Part of a small language model's weights.
Size: 9 layers, width 160, vocabulary 717, 3.94M parameters.
MLP neurons of a small language model. Each row is named by its layer, matrix (gate and up: input weights) and neuron, and shows model dimensions 16-111. Each number is 200 + 30 x the weight over its row's rms, rounded and kept within 0 to 999. A neuron's up and down rows have the sign that makes its largest values positive.
A block is one neuron, or neurons of one layer that tend to fire together. Before each block is what it responds to, as a language model described it from the Wikipedia text at the highest values.

Description: Auxiliary and linking verbs (had, has, is, was, would, have) right after a subject such as which, it or he, including word-split forms like w-ould and h-ave; weaker on fragments like c in successful.
L6.gate252,197,207,182,180,249,194,120,208,228,173,241,206,161,169,202,255,187,159,152,230,184,228,173,249,209,196,188,151,227,168,194,184,243,199,236,222,126,162,218,206,194,207,235,221,205,190,138,166,217,196,220,210,182,222,177,198,187,184,206,212,190,174,231,210,167,159,157,177,141,230,214,117,192,202,232,227,243,189,208,214,203,197,175,226,146,150,173,203,216,250,223,183,232,246,158,250
L6.up252,207,156,267,206,222,197,152,167,260,147,218,176,209,158,209,190,217,199,170,138,169,209,190,262,259,216,179,194,186,186,236,215,155,204,251,199,146,177,157,187,143,187,179,248,194,175,170,213,216,215,175,187,209,189,202,190,246,215,190,188,189,237,183,201,195,194,229,181,165,183,150,173,234,222,177,222,243,174,177,175,214,180,184,230,200,205,208,176,216,154,220,239,202,193,198,159
L6.gate360,220,171,226,223,233,225,195,253,188,213,184,215,223,167,214,212,244,163,200,209,229,224,234,189,245,194,193,185,194,200,165,212,171,250,205,245,228,177,216,173,170,224,232,164,222,242,251,222,157,224,211,208,215,156,190,237,172,158,192,173,201,206,196,210,222,167,210,197,163,240,181,183,149,215,212,127,193,222,202,253,170,206,188,149,183,228,244,163,221,233,229,156,226,164,159,154
L6.up360,206,195,137,252,229,165,189,171,169,213,268,178,169,153,145,247,182,155,174,212,231,148,186,217,178,224,220,208,194,171,149,212,210,160,182,248,240,197,167,174,202,251,213,173,244,232,212,175,188,170,211,254,180,204,149,148,227,201,169,217,216,232,166,200,201,128,237,210,168,209,267,254,202,193,208,191,237,199,217,191,187,216,148,154,213,162,261,192,239,203,213,197,215,269,195,211

Description: Final word pieces that finish a split common word, such as ear-ly, m-ost, S-outh, sever-al, av-ail; also the words two, one and and.
L6.gate373,270,241,218,206,207,203,176,197,247,246,204,157,198,190,197,230,197,217,196,212,222,217,176,175,179,253,210,210,180,246,201,212,199,210,148,159,208,167,114,201,215,181,223,217,225,204,188,190,169,199,240,164,248,204,186,225,147,204,235,209,214,152,175,188,190,189,173,181,166,214,177,122,195,180,188,183,201,189,196,229,206,256,196,180,214,183,220,252,270,183,236,199,224,203,221,121
L6.up373,184,276,242,201,208,200,203,188,226,153,212,182,212,151,160,220,203,179,208,190,199,191,161,163,195,198,166,183,154,180,226,176,180,224,200,265,171,236,189,229,193,215,186,247,219,235,177,221,242,187,165,176,118,180,260,207,182,178,179,174,248,135,169,183,202,210,185,237,228,227,203,139,197,176,160,222,234,211,204,221,205,225,231,226,181,182,188,206,241,221,107,196,259,182,169,136
L6.gate500,173,235,204,140,214,174,223,180,228,233,191,191,225,191,213,194,190,167,191,207,195,179,259,207,135,221,223,204,155,252,248,288,185,156,207,185,198,206,247,193,188,174,218,165,223,187,194,256,247,221,196,199,187,179,207,190,188,258,220,268,228,174,243,231,163,179,217,194,219,163,222,189,176,197,190,188,235,169,227,237,191,177,231,172,196,226,188,204,213,213,180,173,206,176,198,200
L6.up500,195,204,216,237,217,160,184,207,188,196,186,172,203,215,182,206,215,180,218,220,188,225,223,190,185,242,166,158,136,195,191,210,174,233,231,210,196,197,211,191,242,252,240,205,249,219,196,161,174,174,212,176,198,210,194,175,202,225,227,229,181,180,180,217,226,245,197,160,200,195,247,206,179,265,178,201,189,176,234,227,206,208,176,160,205,170,181,215,208,203,193,161,198,188,229,159

Description: Auxiliary or main verbs such as has, had, are, were, would, right after a sentence's subject noun or pronoun, e.g. "She has", "It has been".
L4.gate19,236,246,150,138,229,179,176,191,205,223,173,155,188,143,220,232,174,226,251,163,193,175,192,220,162,196,179,248,179,256,171,189,211,171,219,210,213,202,203,195,212,233,247,182,180,206,200,146,199,201,220,234,212,258,214,171,186,182,231,172,143,183,213,169,214,186,195,231,134,191,162,212,199,194,168,199,193,261,203,187,182,219,142,159,126,176,266,159,273,189,173,178,185,186,174,137
L4.up19,159,194,162,166,241,174,219,221,154,186,177,219,207,286,233,233,238,169,204,201,163,180,168,218,182,202,159,180,218,185,223,202,200,170,192,187,172,163,187,242,214,213,202,180,162,185,191,179,197,188,216,182,232,232,253,149,188,143,165,182,175,263,189,210,199,181,188,193,163,206,218,226,217,204,179,187,151,172,188,226,194,253,168,228,160,192,267,166,215,154,220,215,189,208,142,163
L4.gate46,211,232,181,201,228,197,180,220,216,128,198,148,149,190,222,176,213,184,204,183,235,185,227,191,251,248,183,236,226,203,176,177,191,199,199,188,193,188,242,181,241,238,199,185,225,158,254,171,243,210,168,179,219,212,218,151,134,159,163,191,190,159,205,163,184,234,284,212,171,206,210,224,244,240,203,199,188,164,158,227,148,201,205,173,178,207,202,227,213,226,190,248,196,233,207,200
L4.up46,218,200,167,230,215,193,196,231,186,172,211,214,104,178,255,164,158,182,197,191,247,211,176,208,200,199,208,215,167,199,179,216,156,204,219,212,191,215,235,225,219,185,182,166,223,178,176,194,172,177,162,218,205,209,179,175,188,155,196,230,188,183,193,238,203,235,178,180,172,137,204,165,227,158,203,243,200,220,202,268,170,246,210,195,229,184,205,158,240,233,253,154,197,215,222,249
L4.gate181,195,115,176,193,231,163,194,197,187,196,201,123,165,197,180,185,233,163,208,222,198,223,243,249,227,203,210,144,218,251,205,164,194,211,178,169,194,214,211,213,200,185,194,203,231,222,169,164,215,216,191,228,183,257,236,225,239,130,161,199,238,183,214,199,215,183,209,241,193,261,209,205,222,198,219,236,212,258,236,193,189,252,210,155,246,246,175,199,158,218,233,181,258,150,219,172
L4.up181,210,175,195,225,209,166,178,183,213,190,241,190,169,227,198,188,215,173,193,194,150,230,187,191,193,165,168,175,214,196,172,158,185,177,182,180,171,188,198,207,222,177,218,190,187,208,213,175,218,201,169,209,189,267,174,186,236,177,220,272,166,227,223,246,219,215,179,234,172,222,159,234,231,233,225,223,243,254,253,235,200,203,241,212,218,256,165,201,244,163,199,141,217,187,185,142
L4.gate214,183,216,200,232,176,205,190,256,189,150,233,160,214,162,275,147,208,235,257,177,230,255,175,190,155,172,203,197,148,136,213,198,217,212,210,223,151,240,214,212,205,174,239,179,285,248,196,216,225,183,225,213,225,188,221,210,204,192,213,174,221,190,211,180,162,224,212,212,225,147,219,219,158,208,182,202,186,193,213,204,211,160,146,242,142,179,200,165,184,228,175,183,170,176,157,220
L4.up214,173,208,219,182,193,212,178,230,162,265,171,197,206,221,225,171,185,205,178,233,184,154,184,192,200,180,225,175,210,154,167,222,259,173,178,193,180,146,189,142,181,202,147,214,199,201,214,129,190,160,207,248,212,195,111,248,135,144,239,174,190,191,202,233,184,259,256,170,188,164,222,230,207,200,149,175,245,161,218,197,176,190,218,144,206,215,254,188,226,186,239,186,203,214,201,169
L4.gate331,188,246,166,222,223,150,205,213,217,171,210,186,240,171,150,183,229,256,192,215,194,177,178,231,178,225,207,211,206,235,188,221,210,202,185,181,229,200,209,247,186,245,158,170,207,199,188,195,215,247,162,216,186,176,160,129,226,203,194,252,228,186,197,242,174,231,177,251,201,192,229,184,156,205,177,127,158,204,234,203,164,154,183,210,203,201,247,181,245,185,174,275,222,214,190,198
L4.up331,196,198,227,205,239,208,165,229,177,189,212,224,159,176,195,209,181,242,210,222,172,237,211,175,130,283,180,192,215,219,205,167,212,263,225,197,131,160,236,237,253,222,199,152,169,143,225,225,216,192,153,239,211,240,217,215,210,215,180,166,195,131,174,268,219,171,210,199,168,137,213,189,217,211,190,212,217,208,158,251,225,182,211,230,141,139,162,186,228,199,212,213,210,183,207,176
L4.gate379,191,190,188,179,226,186,187,189,212,221,133,210,180,169,236,176,199,215,244,238,212,207,221,227,213,278,126,197,219,179,226,142,192,153,175,214,192,178,212,179,222,184,198,235,231,222,237,182,174,264,221,229,234,185,204,179,147,143,152,224,211,195,239,235,158,165,198,235,146,194,249,167,202,203,165,212,214,252,182,209,184,224,183,195,174,243,166,214,176,183,186,190,212,199,162,206
L4.up379,184,203,193,169,249,217,253,190,199,237,153,208,144,238,244,221,200,169,224,159,108,227,176,249,206,240,194,226,196,193,201,169,188,189,155,180,213,241,187,231,208,231,219,213,187,210,218,168,225,192,209,239,241,282,209,156,163,214,175,194,178,191,197,249,217,213,173,211,186,188,182,173,231,178,193,179,211,188,179,204,138,178,168,209,165,191,140,223,187,167,193,238,236,225,186,246
L4.gate575,232,239,174,169,234,229,177,224,207,212,218,210,256,202,180,249,201,194,151,139,154,198,220,199,212,246,221,198,186,135,168,225,194,210,192,197,154,240,233,196,272,211,265,188,157,189,145,228,191,193,208,190,194,203,256,232,202,207,204,187,212,160,170,205,159,149,174,253,134,185,206,176,207,229,268,239,239,169,187,250,166,249,223,172,203,203,251,183,189,174,178,190,225,263,198,246
L4.up575,211,217,188,182,220,196,208,179,219,166,171,152,225,179,227,190,250,184,215,193,192,210,259,147,235,161,202,196,143,201,170,208,178,249,232,219,183,168,219,156,199,252,216,188,181,165,139,211,218,198,180,209,246,187,263,191,220,189,196,222,194,152,235,205,193,184,228,257,180,189,192,207,221,215,222,210,158,211,192,192,163,231,217,218,213,165,264,168,205,220,141,196,213,209,221,133
L4.gate622,221,223,202,229,185,211,209,171,171,136,191,176,215,256,183,152,221,139,246,191,176,185,249,224,227,198,200,193,230,213,147,251,177,221,149,235,220,256,229,171,224,227,148,211,235,159,205,248,184,173,169,246,253,224,206,223,187,201,201,225,219,170,260,249,199,211,228,191,195,218,207,213,154,225,220,158,195,169,235,204,144,197,195,180,233,163,194,179,178,215,205,222,215,238,227,177
L4.up622,221,196,234,228,188,196,180,201,198,218,184,199,200,159,202,127,219,211,158,179,263,169,236,227,150,203,177,209,209,200,235,169,200,172,173,210,180,163,197,159,168,196,231,182,178,210,163,161,210,199,264,209,247,217,168,198,210,204,197,243,217,196,213,117,134,284,175,178,203,187,181,162,228,193,225,204,150,183,223,215,173,234,215,210,127,211,226,252,170,211,149,198,219,208,213,183

Description: Partial tokens of words broken into pieces, such as en in B-en-gal, m in m-eaning and L in L-ife, strongest at byte fragments after coordinate E/W letters and in CJK names.
L3.gate125,257,187,194,167,219,236,207,204,225,238,166,181,229,190,214,250,193,202,249,195,236,237,216,161,230,250,216,191,164,192,203,208,185,215,270,235,239,160,210,159,212,205,184,168,214,171,184,237,189,188,194,138,205,170,188,203,204,141,216,222,209,146,175,159,179,254,208,188,240,152,173,159,197,217,245,231,143,266,194,177,246,183,184,144,167,213,186,220,217,181,233,226,225,185,225,247
L3.up125,174,205,208,156,202,223,202,224,213,259,254,204,168,265,186,197,201,205,176,187,196,172,139,165,137,219,159,231,254,218,191,203,133,177,175,152,230,190,161,215,191,213,160,209,167,225,175,173,207,287,252,137,218,218,206,181,238,162,221,162,219,197,212,208,216,230,213,216,195,224,170,195,221,159,228,205,225,242,189,205,226,193,230,180,175,182,226,199,221,227,251,181,184,234,165,180
L3.gate150,187,228,222,176,215,200,150,242,205,203,202,202,231,222,223,224,182,138,257,156,199,203,130,226,185,209,184,218,166,272,228,207,211,197,184,256,240,216,203,166,194,169,215,229,162,257,185,258,183,249,194,165,145,188,190,196,221,184,181,199,208,166,184,255,210,176,207,233,217,202,201,167,258,182,214,229,163,201,146,186,204,217,164,194,189,160,155,181,214,182,153,183,209,211,189,221
L3.up150,216,213,211,164,162,181,208,229,175,219,179,283,235,212,181,254,201,230,172,123,145,223,196,251,160,207,197,207,236,173,191,170,206,167,150,217,202,157,181,184,219,232,188,153,149,212,163,230,200,221,161,221,129,206,205,212,178,213,210,161,165,210,199,212,209,241,205,180,246,246,202,220,202,176,214,219,185,192,166,239,198,205,161,213,177,193,187,237,214,139,172,167,245,153,274,172
L3.gate283,220,168,188,144,215,164,194,208,200,138,200,182,189,190,179,204,244,183,203,200,220,208,191,195,217,149,147,118,162,204,218,208,200,194,153,276,213,166,201,228,190,123,190,206,225,168,179,201,190,240,249,232,175,207,247,158,254,209,169,224,218,184,199,272,192,180,172,184,171,212,187,197,228,152,173,174,210,183,211,238,210,201,183,149,197,135,182,245,265,185,201,217,179,118,223,247
L3.up283,173,191,190,179,185,185,226,175,114,248,195,219,194,179,169,237,239,196,253,193,237,207,187,197,164,209,183,187,172,219,191,180,223,243,172,228,238,187,218,191,240,220,183,168,161,214,239,195,197,191,236,158,206,194,181,268,212,189,158,207,231,217,153,233,196,243,154,136,192,243,168,187,197,197,226,246,191,176,192,208,134,227,179,197,189,262,183,235,208,158,200,183,190,206,168,238
L3.gate387,191,251,233,177,192,207,219,179,157,194,183,177,178,187,206,228,166,157,226,256,250,212,199,202,130,234,138,217,192,219,228,190,225,175,199,190,198,187,181,196,237,188,158,187,214,193,155,220,205,209,213,162,206,224,195,184,183,174,194,166,190,176,180,215,184,207,208,178,204,208,220,154,192,226,175,217,238,204,201,294,185,219,180,227,201,220,186,190,181,186,209,205,198,256,194,223
L3.up387,172,186,193,225,209,236,186,251,204,203,232,134,187,228,151,236,188,198,196,196,200,129,170,171,183,255,205,236,142,188,217,172,212,170,181,154,168,176,181,191,225,203,215,204,259,167,206,226,185,197,239,173,192,207,186,211,173,213,170,164,173,198,161,227,225,210,241,255,160,238,211,169,212,218,169,188,182,215,171,185,228,216,185,164,195,225,184,146,214,210,232,261,183,192,235,241

Description: Chinese, Japanese or Korean characters inside parentheses giving a name's native script, such as 星, 七, は; more weakly, closing quotes, "==" headers and mid-word pieces like "ican".
L4.gate4,223,191,185,218,169,174,203,217,200,168,228,215,171,140,190,192,194,226,145,224,205,230,237,171,215,111,148,171,203,208,223,182,190,174,229,184,144,193,186,154,167,209,197,167,199,269,185,206,142,148,198,193,206,142,220,225,186,171,155,177,222,190,173,217,227,220,176,189,151,175,199,198,160,201,202,220,172,244,236,180,225,161,161,240,196,212,153,179,187,165,197,259,191,209,249,148
L4.up4,194,242,196,150,211,246,214,192,226,209,217,221,236,244,184,219,176,228,167,218,169,254,199,160,220,201,217,208,185,234,212,187,211,211,170,213,224,121,216,174,223,203,170,185,184,210,214,205,175,169,157,228,217,176,238,207,129,217,160,178,193,126,205,276,187,208,164,179,241,155,204,215,169,173,183,206,159,235,195,229,233,274,211,192,197,152,181,172,237,190,242,196,206,255,238,162
L4.gate133,185,190,167,197,181,186,160,224,231,152,194,184,193,138,230,182,191,232,239,274,211,196,245,211,218,219,201,186,228,129,231,180,219,212,164,212,180,197,216,219,211,194,174,202,201,209,183,173,214,207,255,193,185,176,218,209,228,204,254,185,236,201,163,226,198,215,250,167,216,186,152,241,167,173,164,208,222,169,199,159,217,198,243,167,229,182,218,229,146,184,209,208,170,220,176,182
L4.up133,138,255,280,103,202,207,234,218,233,187,200,164,226,196,200,196,186,215,223,194,235,176,171,171,209,186,228,179,167,191,197,223,217,180,207,200,226,208,195,227,220,180,212,207,195,201,186,262,220,148,259,215,195,175,143,196,255,195,173,207,190,155,238,192,223,195,180,186,190,203,217,174,224,228,198,168,205,220,148,205,171,161,176,219,205,156,239,210,248,167,208,141,213,195,215,242
L4.gate162,253,163,250,213,209,195,223,190,166,232,210,210,225,223,163,224,209,151,250,192,250,195,146,182,180,195,190,160,256,183,209,223,183,213,186,215,155,217,243,145,233,169,161,161,171,192,236,216,239,155,229,218,216,167,258,203,195,237,191,195,173,186,205,189,216,175,158,133,173,202,188,208,219,177,179,214,249,155,171,193,185,161,158,198,216,178,233,270,236,144,234,161,235,225,249,153
L4.up162,264,178,230,222,168,186,178,204,246,229,174,207,211,187,177,191,196,193,229,175,251,225,182,171,223,186,188,150,223,204,161,204,228,229,211,230,195,192,199,153,214,201,202,211,198,190,187,165,221,206,203,244,200,192,261,206,217,282,172,211,238,191,211,253,177,184,190,204,187,178,167,196,184,232,197,274,213,217,181,158,205,163,163,151,150,192,240,191,213,174,223,198,229,202,227,182
L4.gate166,143,219,171,190,211,183,229,210,233,190,233,211,237,209,194,223,130,183,158,190,175,161,216,198,241,185,229,216,252,141,253,192,155,165,258,207,197,231,219,262,218,207,226,200,190,179,206,224,196,187,205,182,255,208,203,241,163,175,221,148,203,203,181,117,131,184,178,210,190,262,178,196,159,205,205,161,255,165,204,226,205,193,129,174,189,243,185,177,193,196,212,217,217,204,209,180
L4.up166,224,200,239,110,234,223,197,208,173,171,189,188,206,213,198,162,167,219,178,207,202,174,157,228,164,170,209,201,203,215,191,166,206,265,178,219,210,183,153,164,173,175,151,172,182,196,197,224,232,241,210,159,172,222,201,213,215,196,203,215,118,222,133,161,201,250,194,177,136,164,181,161,194,205,220,199,219,221,211,219,250,200,173,194,264,174,228,239,200,179,211,144,231,175,181,190
L4.gate193,231,150,190,207,194,220,220,201,206,197,135,179,227,175,160,185,208,205,245,252,188,241,215,174,180,170,232,207,208,210,185,209,248,164,251,192,212,173,227,203,206,213,216,222,241,203,193,251,164,216,215,228,178,168,204,213,168,143,190,207,225,136,213,169,227,206,225,209,248,172,220,215,201,241,239,157,217,194,132,203,242,230,230,206,191,228,210,206,236,207,212,222,201,243,248,175
L4.up193,250,227,255,191,191,205,245,195,208,223,181,227,262,190,244,225,214,207,214,169,172,237,194,203,166,171,183,216,198,200,223,170,212,241,149,236,217,262,187,184,177,206,179,197,230,231,214,233,214,231,194,184,129,157,232,224,257,214,288,171,209,119,187,153,147,233,190,232,178,234,196,182,225,168,203,205,197,236,225,216,226,204,217,219,246,238,166,189,209,207,203,191,253,184,244,211
L4.gate310,204,201,182,243,171,260,183,218,258,185,189,247,199,217,179,135,163,187,166,214,194,160,230,225,242,203,203,225,164,232,259,148,195,215,190,212,223,203,259,156,226,169,212,207,192,213,178,222,168,199,242,184,173,196,198,150,187,168,198,125,239,260,160,185,189,169,175,202,203,227,182,184,240,231,185,201,177,213,212,245,178,211,201,190,175,167,164,245,166,214,168,197,224,167,197,237
L4.up310,166,192,159,214,186,196,168,209,249,184,188,245,176,197,180,192,232,172,247,161,192,155,159,238,248,259,176,205,117,196,173,190,180,127,188,219,164,169,220,213,223,188,183,159,258,189,174,200,203,218,203,192,231,207,214,173,237,179,199,200,171,187,173,202,183,253,234,201,186,202,206,211,214,217,187,201,225,162,168,166,188,136,214,148,234,203,184,176,195,251,187,195,192,216,197,180
L4.gate479,225,229,224,257,216,217,245,202,215,180,197,199,192,192,230,297,200,225,243,161,247,206,208,203,226,188,231,169,203,243,180,184,152,236,203,224,201,172,155,128,180,216,267,187,204,229,236,222,242,241,213,210,172,178,103,207,197,183,197,152,236,159,194,219,184,198,195,221,238,229,183,159,183,207,225,221,192,162,189,201,164,200,184,198,197,154,174,178,212,155,206,247,192,201,227,222
L4.up479,225,183,204,209,177,167,231,197,155,181,228,257,169,188,184,261,183,220,216,209,230,214,214,215,170,167,203,128,171,202,203,144,186,279,202,142,198,198,211,166,224,173,193,191,179,161,216,241,237,213,203,210,206,143,145,231,210,161,187,175,188,129,193,228,245,244,156,149,204,161,180,199,200,212,231,206,188,192,230,208,224,176,177,196,191,216,217,152,173,160,215,219,190,191,248,195
L4.gate483,180,266,175,172,249,234,195,197,233,194,230,237,227,211,201,183,187,203,222,151,175,195,187,175,187,189,191,172,201,154,165,265,193,249,210,210,186,217,158,182,202,235,236,185,163,184,186,242,167,237,214,213,196,192,211,196,184,144,236,144,212,194,177,213,196,244,178,234,244,219,209,171,180,191,186,198,194,149,189,169,181,146,156,195,199,226,160,218,232,172,135,179,173,232,299,205
L4.up483,204,219,151,175,191,198,211,211,241,174,174,191,232,190,169,194,207,166,156,216,182,212,197,227,150,190,156,174,187,228,236,205,186,235,169,199,220,232,189,175,169,144,237,196,193,209,209,224,192,204,171,206,210,198,213,164,186,189,155,239,155,222,200,212,205,240,161,166,194,194,220,101,231,198,231,250,176,232,204,182,163,239,149,221,120,254,124,178,222,178,145,199,174,200,200,210